Weights of a small GPT-style language model, trained from scratch on English Wikipedia: 1342M tokens.
MLP neurons of a small language model. Each row is named by its layer, matrix (gate and up: input weights) and neuron, and shows model dimensions 272-463. Each number is 500 + 50 x the weight over its row's rms, rounded and kept within 0 to 999. Numbers have three digits each. A neuron's up and down rows have the sign that makes its largest values positive.
After each neuron's rows, "fires in" lists the words (lower case) most often at its 100 highest values on Wikipedia text that the model never trained on.

L4.gate863:495429528434541478430560562589516483589590419447489484541496445520420457526522447491564594476440516408458521476559467431472484503481380497490422446503493490327477490542505572478534491510455484494504453507519434556495583468513487502499515478445470530601532545468487401467422509442569549543476446555485576380428460462384591434459421444512436564490489522523507504468575487501428500550490415425556438479474472475451454464541514500532400584501495593501516454359536489432385503540555458482528421493495481483574440554418580549548537442425564396560486459469480509521423533498488438517
L4.up863:516497563514541418556490511564455482424471581402394572510510466558492424465465433457500532490429511511512477410445522543509494439529585480480511552582462597580539508561459478484510428514475586492440462414570419579521533512510433442398505488439383557415504484509499558513498642445615563537453559417436443446443411524440523540470548501559561384502431438507497517530477494490531527578575506505541460491491493459511439502443515520510524544503399554530495578553493488509572335558466524480437505551473518499555459544481510487536497457633488508593482477529589470367459516524493503469
fires in: "as", "if", "at", "time"

L4.gate356:492512551561456558444472456489429445535486496510519432504500497557592441506595563485507484411502528480485424427421471466476501495471486509449549499487539572470446469477532536522527506481417517575522615517562512467461543593529442443436510528412510551480483414453510492492516437423471500500535651518540547445615400461525555540518554568511498458605531530454520544606491560522494473414450453493455517600480540457447522406425508591546506376626407498487503442505532493477466427465525468371459525445410527533484530584469508447478456498408511562461548433475542507549497458539551506443
L4.up356:527529444521506516494383498514522453511474511472496466434587574505464512509504537565507510473571494540483484558429594547506513545504548440402473537535505580472579512491566515482489392495478527526565474469483487437471449553467519420413573580500540527486455463487430545514528471504542535556528555497503439464437512505550523546465476567522475602510511583506544532453470519527505495495426472510518496475512502561460447508351439435450580463564496448549487418453508502471479472456448503522458617539493583575450537556482579452566456390499551583462544422495578576414489525623500487512
fires in: "an"

L4.gate1157:463468517517449579504478513400579479613533496451643541507458557523486554524568508469455485446395506481493562465503448534555516506493461450501617589453535512490477515511615544465444466464480582510521549424539454524507514488575506505462481530503506573548480394541543473506544575464347478466448494517520536445511507519540413479573507552451481501536453493387580526523534517526504445483455483440431548456471524480487502503514568499531493553452452511480504515494480516489597480533434552477536537452525643471363558439526433505467468615504468474458535524482526469440441581586519525533
L4.up1157:432486532389475479542517544461552507502485599479510518566500445420476504509461532473537484501534577602436540557477490577535498477506563535502490619478582572445448429535491497464497554501520522641468572485439453496480497468513488480431611536360495508455476562464521518414496563592563415507486430498521483412554518523453520533430501565527459526593520521533554440532475542431427448520628402420464521458433540582493557461573494546484479557548565476508503590538481429487561512544509584515548493451550497534474462459483514466499584573579500506491614498586463445467453459640496414394
fires in: "would", "will", "can", "could", "were", "was"

L4.gate1412:481381536552564542531493561548542482557530532570449578559469530476472485494483435537492497448420596530493589531448495493462485369469547542561554545450382476465497487400557458536471473596473554549447586466530488564620547422533491534500434505518479512493607472424395567506400500581497498462512567488520494495525586515521622389439605513512477490528486454458516450505528426515514495445514479463463492586546526490448446533512566511505512517533486480528414520538502481490501505544364456556462423405462486499525461492493549519469522528534466465470489539499492600479486478457586541464
L4.up1412:575496552420498544488472493541425518452530524483518503479504506489521576482555480483545515469640470513513522515470487574472546513543533587581525459420548406516541495508497500529500483436464609461505556538584494434532477542544470498538531527586517495536438392404503500448495574464518591497469528381482496497564551451497462536419436482491519514533543502634505563481590457483451442522524470461507544522503481422583540448565529491539433403572390446502521468486489594630402478458565443556538548465585536564525457590416532376461450527525521544460524402514518516390449511483498443533
fires in: "city", "county", "town", "conference", "bishop"

L4.gate406:439434495498447523501509442488578384553587453470424465553432557460462522471497472465496578520545438546448441522494531544473544501500518343449585458483514557468471538463492396516501490417363468545625501507503492514638487416546450529582569505485532516528469447547522492386513432357575462503434434438503439499494519406390511442519393525539440474549489508409514579435507562472523518508542414464489481456564577557457510556543618553493532439510488494508566396387411429438605454494523536548518550524489507540452540531519449441537493593543549538472515466506464510574536493559509497520
L4.up406:497421484392513454605568552562490442422557587506501528500458520612491526451503515521454466486498474564477498482390561494442506577552520382433431489549483548448491559489498512463593442439507432415433520488482443414559411458475464498495433501498480496517404537494476476504541460509525486565522528511489403428439544439578550456551475458468485463514494492518525469503483530498508574455485531534505537432455479444448505534510553520432529483519469468446416495439498437530548511549442553546562500462432488472409505563427548456527501479483491503405396605510515445553600547464417506559
fires in: "may", "april", "december", "july", "august"

L4.gate1395:448486475512516456429468479559480514451462517464469417514532451552517466562550479430466542468496384531429509486371554511514493467507541550506490592482544549521552492524600460482450521520516469555553497338553492420480509597503510468535486503503603457524534546439501550490412453529516537493546475460492524479516530523547568425410447542531487574484427580404427458427457459543524476501554500454457476516502584628419470429385533487571502441503532546513454517488486551459494413460528440532412450541494569453528638434465421467559395445533468544464594581550457540467543439529485380497
L4.up1395:466456525457545455425523444441550464546506552507452517471472517469497463474547534481514540439543499407458459468521571411589501525491526324538658535411497433503513495518530497534432544473460586479462589509564457447374552452470528359552586545499450454560462525495516555514548521418474536514518589548610476534483477467517508435450493534564493515484521460439556453379532587443507606525463418507509475484457594513444439489555608568583412448494460534521529560570459451463477491526498531446457512428564537519546459511467426584500461495520489467526522573410506503600522439588486490505
fires in: "was", "is", "named", "became", "been"

L4.gate1665:545483513526463522445521453518449555460566510421588559567519474534520500593488512499495506426667436516519517536489534464521561462507529484457496610530469475539410511518473457547444518510566485522599517578486554404496523547458580492427551551390449570513531509515513529585449561449450444553454538573488565462433486467528473540485526540525547509494468451510529399503444525505460490506532471415480499444494432450538570467488542489554447521488479531452549452542487469555452510544516476550539442544495490560494482515531457462532499445514470521509509531386436491512609414421537467484
L4.up1665:627494480523518398519480522513404413561596546541503447477450505464518446507466591428443491463524534552498529553485418451493549425520559610531473551520514492432473546507518503539463439429564474493477570536512465470475543464484499468471561369473467577532598510553454509517432468410462536546467519492506500514443479482577540432590516479514462463496330466417478536497499503503472554544461539535549537483476495547484471464519523437498497483472485490499446529513502519486572461462526573481555368504517464515414549489536509519487484505522464488541557565474560540445501510520499488523
fires in: "at"

L4.gate1427:397418442654484497448488490500542388512479469525534517498503604405423553549505518490472415469590546502451499495524503477470578503525565388423484464472530501466463506459520536467498541461507570462521469529503596479521541544587448495523558483517474580525496455532377496444512414423541503557549503587520621472471562516454454560458458461543589381499486444568444524483509460484392512442456542597411579537557534532419653575400493448438553520510537557565449561582488528491518568506501476521509574501520524423511483429523577548478583523535475480526520439492456535458587507510548544476
L4.up1427:478469445576454520423577450493533485546435468516512472588464477495469522515475547548502463571476407522511491598440490528485459542413456422538490502495569494494468558417520476463432484452404574495551465532528523415480581503386580497447528562586492459505463415446514533538500423583475533453653498447510562496424444424452543554509507495488456438528480462532463461448507435526559521550519500517601460491526507433446502454459515478442618531599487489588497455613497495471584363425466473483459405445535447376503531440579474478504459521521442498492465548527537484473447572538515477517
fires in: "it", "he", "which", "hajibeyov", "manibhadra", "bibescu"

L4.gate507:506495548516568545500379566562540507517467450409415486496491498506496489550529478530495456528477533552430469644407492450423537519463474472449468500538468559504447502559544477514434483550492408483571562583520428496437542562504473505552594533488522551453536557548454484422538465462427534505537446488389471544459524539463508495536536580463485565421562471503513467457499442517431509564494524491525530547413463519567443523472524502543424515460538491517460467508487535561430403520454397497439489476481493482464548529438487446559418488489546477560452418517560449475553499529579500472
L4.up507:527511493416486534504527516440564508491445477460531472546509470506515484468447479473477418422561480635444599556428492452462507524538481495433551508469520513464491541413556446486614503511464509630568470503541465525561515519499481525406548534575411508567634564444431462441497501585457458602568501515337525519457572444517462555468501553507482521411457723525508507531459489448503456530555537473512496501430555514439576430519472473480514462446509521470361514509539525508508461509511527571537521501459469494489425499506467460502494401540478484584492557548455569589475441512456528512
fires in: "from", "july", "january", "september", "december", "his"

L4.gate165:511487451492503512431481460492461479405470454448460431571569445410551533485587440523523440516487443451459506539414462507479558555608433428565492536410518505473446531485505552493452484516490545495562488507507419442555488479485478515526482468451584416522502579514487494503493528620473510436540472527450381427421497544500494484451523508518455521543597583428553471441605556625528460520451474548555464459517475436488410461493530516525472554476436532541596527438491529532497490419538494502501454451554469508518510449505546441471449416610487488433531536501527488481526510485420389486
L4.up165:451437465447434452603578481405512405475478518566497487491515463482451487428503528513537442517532476579529483523485521486581488451592504518481518487437445421558575510444476595507556596524555510487468504470574453544497515484428453487498504502476493530505512538433499504547578488488515558362522476508584442480428469564518577617481534423556461481501544478542496489451389555426537500559440390503514529538570499552382493498522487483496497463574596538525506480396472478362626456506547521491477512479572461598493567539412482578564537338540547525513497536460514495543424556546413523414
fires in: "was", "s", "as", "m", "not", "later"

L4.gate1582:528498533556506401468538531479489581455465509510499547535589427641452515430492443545454507509511456485530478586461525472629560493526529476431565496587577542505546431445549492494411467510443521474510524538515495414540524532532510457579487437392569425436452378574521530496559497505536421467516508550459531534539477476443494644366434540512343482543513432482447524454428496513520488528432495521494440442543523533483493588429513536589457538498493489486467503551602519439507486373403383432443483503455583454489478550529590513617452492547451516554516519451539484426437471494483506383
L4.up1582:538484572419497481470502571527509530504508515469412475540419536431503560438555424531426470420540386475536556535452410567578492670535489551486377506404549523441561513546537530471552483545456627513488486506449499517492497516455472547616505521488445556535470479479489471559555528507473502432591462476479426546517496531437495458472539448476431491493502554516469517470558480490513476454456534420557503461579423406464432542559539539535513550521453527529514451509533532490433527431504456639582477499518594465505526491475510418577421488545538359454450478489618448445447594497490523507
fires in: "years", "year", "days", "minutes", "months"

L4.gate643:519509535523498473510558464513389533453541535401402482496507571530449510587393494503494544557402519409491485529473553532490549517599543512508429399475554591457550519459570533475545559540530480557545494491434516562465469520557403472492540465425562532494484512425509475495465466611477577558417519566542539557475494503535506483474556539506461593464549518500501549577550482566458497466497537509564491452454557524466497495525514502506530452462516513572518482486452605518539475442511454459510529437530519514554460548471461589535534601520434510553433663528423500340503494479540535477
L4.up643:489490472487461561516487462503510532486471513482464509585426510557488437572480492483475488515438561559486561480544489484443535466476480437573513563447473493455452508512587510471570448504510415552601525464493500520390430575537511493479464569426418501519481491601568503405498590545454603508412458584490488579495545506579513461443475584526483461509447536505520459510487570581491454551416456552464471458480430476490525522471518561524548489520554510461473490483472594503454441525499559527477570512439531541506484616358504489532413535463529499525523534484512457447490557562529501526
fires in: "for"

L4.gate803:542497423379539562418470552535523541549442544513434483475603441470535517533417461523442515529511404391560470516510464505552490503540482552506486436495426513559579510488609533555583491551477476619468504470543524618581522460495473551444502561581417418531444555479525422531499418427505580457525506501498584519535493476501414524463467578405489467465421508520499493646462520556423599496516484397457535545497450471510470446512486480433432621538391481531516443461449444466474510442485502499571538391482466536514472374352483428522438505525433555492408518502511582476488484486459552555
L4.up803:452471444436502476515503524483490459541392493536584625589511562526598565563503440494277433588487553507484507506526512467540498481449531489484468493449439498596500512517451484519531509468570525461498531597431446507544496499454501526492521562415462463491541441477421537545498390510598526532486585467486488556474575453567548476569600502555547519542624582518513456483493478602489446463584485482444483567494426499567500500437546511531471565417485395528449417566459534459592439471464470443515576488506583512433418544382529497350538542461544549456504460655447460456506510497483536535
fires in: "i", "we", "you", "forward", "me"

L4.gate578:497478488473492464545460467471569475513496535407541624500522462558444458533519494348537425524490514445551525434535566502510493470534549502481540550367463484460474688433452504456538545452503507590545428449379528567487488443555593533476535471460466513500518500447496488602424510440354505522454482463563565506636547507372542511488429531430553502474488539494505506467445555498447455467515544512528578499591453495534569520495551549468519448493458478550595542539468499473419569515529565546549434497549552498604433465493433459459441519492504478499526594440451537495453505581535541449
L4.up578:495444443488497482429432472523532471539521503547413500484455487528456491532483588453458573430477482563504596559466452501611451511445463484497502502561477551434574470545541542565545473513580510499521470514563522508504538575505517526422570482490533479506508544335455567421406549530457608363456555472453536614587605573455490454528482483488476523514513557575441471549428498437432564459475492596519506537503487450485496432523503581512527594439501494518468477520454578455476483494381338562540433612479566493445528556487358551566537552432430544471515472468418567517500522566504586471
fires in: "from", "to", "into", "up", "at"

L4.gate1735:517491556408544462499506485499524541500493455526461597445507502480482449524462417597463449503492536561563484501503533511606473481515433605526404478513623437437493500510434360473489467538544378492550437522488570493525595545529496532490473521513466535493501548560488546445549531585488463595417546469410558521540539564457537512533525651471513442504568518455488450509590524542486464411465458598503571498603512471534519461466484378476509479456594499537458540501496466541454528543373558608443547490536605464426468463535495447588468497446527592461448477418570508452387591504400499522
L4.up1735:491561486565504483432532464500479549474474615423528520436465444630538524541670527528443422510473482466462455469508511495504513515485551522441505486495494452410469498485430479512471413456402490471608403434514484484444551531467476465535438432495477539458443504475417445428506450524468461451562498458434420578525509483447469466520506569477490460495539437489492487441537517510544560482477465475459537456560471504452582502480525583429502454558445446552433615479541558508436570493477420597505542528523617541443529458474458429540503555459491463426451503500450500471455612441512505411
fires in: "state", "county", "town", "city", "country"

L4.gate545:555546505564477549471538501541460463522450491505451408444527557487486567456508495550549534434509422561490499469447506463504542457582526549448466425532576545525471468467556527524512521645498594431505549447586525419461490454469633487497452555487566450490426507603509486524517494490549548405466518476586485497386540603475490514520436444470492480523516573587456456482489518559431513435485559537518516377466393488456588485538520513486507469509540513552560430528452500472490570416541490493504485523516583514554553444441438502517494451504474448531450541577574478539532433538546480543
L4.up545:494555443565498418386528521484444549570575520525376577542435467534661491531413549582424552447542484564494536470405554610432494485450526497512419563534519534548519584491443467518510491452543517521506485547426439566442510583594476488477431446507483477562521544482637477559566513524437495560583451345478596496422549482469543487423528587536471531553501559512471462551455475516554620658587597438514506468526539463467460395520519490526441484563467481521450610534536496570541503481483471535540557414496524534416427569455557501502603510497456436524542564509479432542441554504484508469
fires in: "was", "of", "came", "much"

L4.gate1603:450446453530419492484498426505402427559472575489503543487471506442477475478533473501441462521484504458478519507503484513477463534498538378485484559496546399547439572479536431497527404499494544587494533449439484458502578539524473427413510438493477575510457518438602517632538524478405445502543606498498419561465420462449468520437459451402388453486551505473422518514537518481456499463517509631412551460559451524433481512543499531533502511542481532473517549487543406420546484529437387525494540505526469546478447499493559504527414521544448452549439570513490599487487404606489564459
L4.up1603:477514547402550482468461456503489526651439576505627428459441535562406598423513544499482524581593502408462486549574487410425507473549541557520520594492539520591482510415493519533544505528469497540402545482527440509457550572529576485571428502484397463533474549493431503456434498426498618471539526411554485566512534503465585564522535397487475549557493508453516441503494564548589462447501573502541551493555483515422470430501402625447516418544533479527549550394521477443476477506542517447480405486511414427524533456496545508453453485514468466393443482501479480472466498547523547490
fires in: "was"

L4.gate1969:484432528483507483449512455512434342475508523475438505497568488507480549461572548408502511462488442462502430521469447430466557548527444503455514571555480495524503513581520519443438444483451521459461362447512412581499416477494439572450444473561603554490605465540497455428464473549433505491533668453545545546463394494522492550491549498500489508516573518448484560473470491619563490510430557519475576456478500422493498432492475495542508427411533430585523480436509419483533495479478453514552480620534517497505452515387458411485473570442456542481480485421504471437412394489517552456
L4.up1969:536525519478455595532417412537581476567465523430438497446507497539513573516490497503515525560565544500443466415596596491446504490475483504465466488565570492474449530495453540564473449503461486441513435547539582529420474525561456450587389588432556447444471426565446512532547478474525501528547499423445479527588461492425455511540506537471525521572528533548534586502431536383458479573529517469539432458532424617481433513580524568517568488474499510476539477490508410530500417487542580512434554514507435456450591547545495535457415439447572482523501496522472474448489546464490440515
fires in: "000", "00", "sri", "0"

L4.gate806:524441518499489453487552490441528458450439525445493553488565528489524444472521505587472420450443428538553551585545536565582500501463516456497449470492483452448495536460532430501509475439437525497623542535599479447499460473521439480544537592439493462477541536450485462491599472476462472489561455513522494476495492484522534483508484577518402475487441533566414481529468462451451469490459469532487548409520422555478630520468536598457483452555491372504505464554536517523499452478379425486415473504512510550460485555483486510431539514386494597545427578458484507517526594478494494507
L4.up806:508498387606507492540448566377551512605549520482461507478508565536534535441533481548480565509413494545448545465458509516459558567616555446500448541423453445488570481508538535406464575417475574527546537537461479570439464456436596457457481568534489460512540488506552468478547428467436484517546407535479553466531522528553479435465568475474487434414447546531470463473528547539531419512488475508613405426492503505451514536465518556569514439502405529452447451479533475509550556458435434529477488537549541472492528537442570481502439466551522452468516597568450527431574501442421518447
fires in: "day", "may", "summer", "year", "july", "game"

L4.gate263:428592473479470431437512487485518538469462560503563428595485449522476412517525513496454496556488508518619472536501511498483468511449481516453551471496552513455479535519519473477515541579521426490498463381446592477459479509524500426552526471469549510472492499525595550551422500510478494397419517534487512441521488541537392441454508574505517503648495410481498510462531487531477460434344521487470448478536591474471436555508492462592482420443485496472572583458531541505520482527465517473402399512533481481519451410497580495447478519454480530592614565531613461513512536572554416525
L4.up263:500566532494463503425476484461490487531478494471600519494494529439481479487517527482460407473527417471551462484568454523505508532501467502531481527539512495485492425459535615478479543447470470512526477464477502516581458561439525522522548495512479453558447556568510538461480488529562481556508460516537482532525511480549569506533467499560518437495480506461540477477508463571402505487449456506503504415545552531499549478465489443547466478455492428526564504544482466491558517458506521510571457436523495512449597497442538512589485521489466531561450447499454534459522535506480435434
fires in: "for", "of", "guilty", "to"

L4.gate1171:503472464516432553508418437463462520554446538499545570534535457453496501397513513467443548553481536566427501468517501541531583514514464417591559535567451398547480467499553430439423554535481440541515506462530548519521464404585478470467463517424537569462469501523517542513476481510398489411535566498520487560554501528492461408505603549450483459489554518438494471499560538546479556546506447517508410494430506502555574485491566428560475617527510443515433544529552523574522514484494539531573490382462474499487498542484489530510590514525515397504574612559475515549514593543455551545
L4.up1171:412507376508473573477445559476503505415535530445479548521553472525587500453500542398433548494510578524529499535506464500442546547493450490543546521490449460432400538497498488488437546633445535518506521443484549372395533557526535527495575461563360558548520511373430463458428555443511517538486481489562478492375520471545492445494593517562495474440532449444381549507515460590463482506440528498520419478499564431490529420454590419509487472523540493518478557465506440427624527479512471405539533520455494553400475528421481376616566467493554469473461545427541566438513481496474480514
fires in: "i", "we", "iftikhar", "you"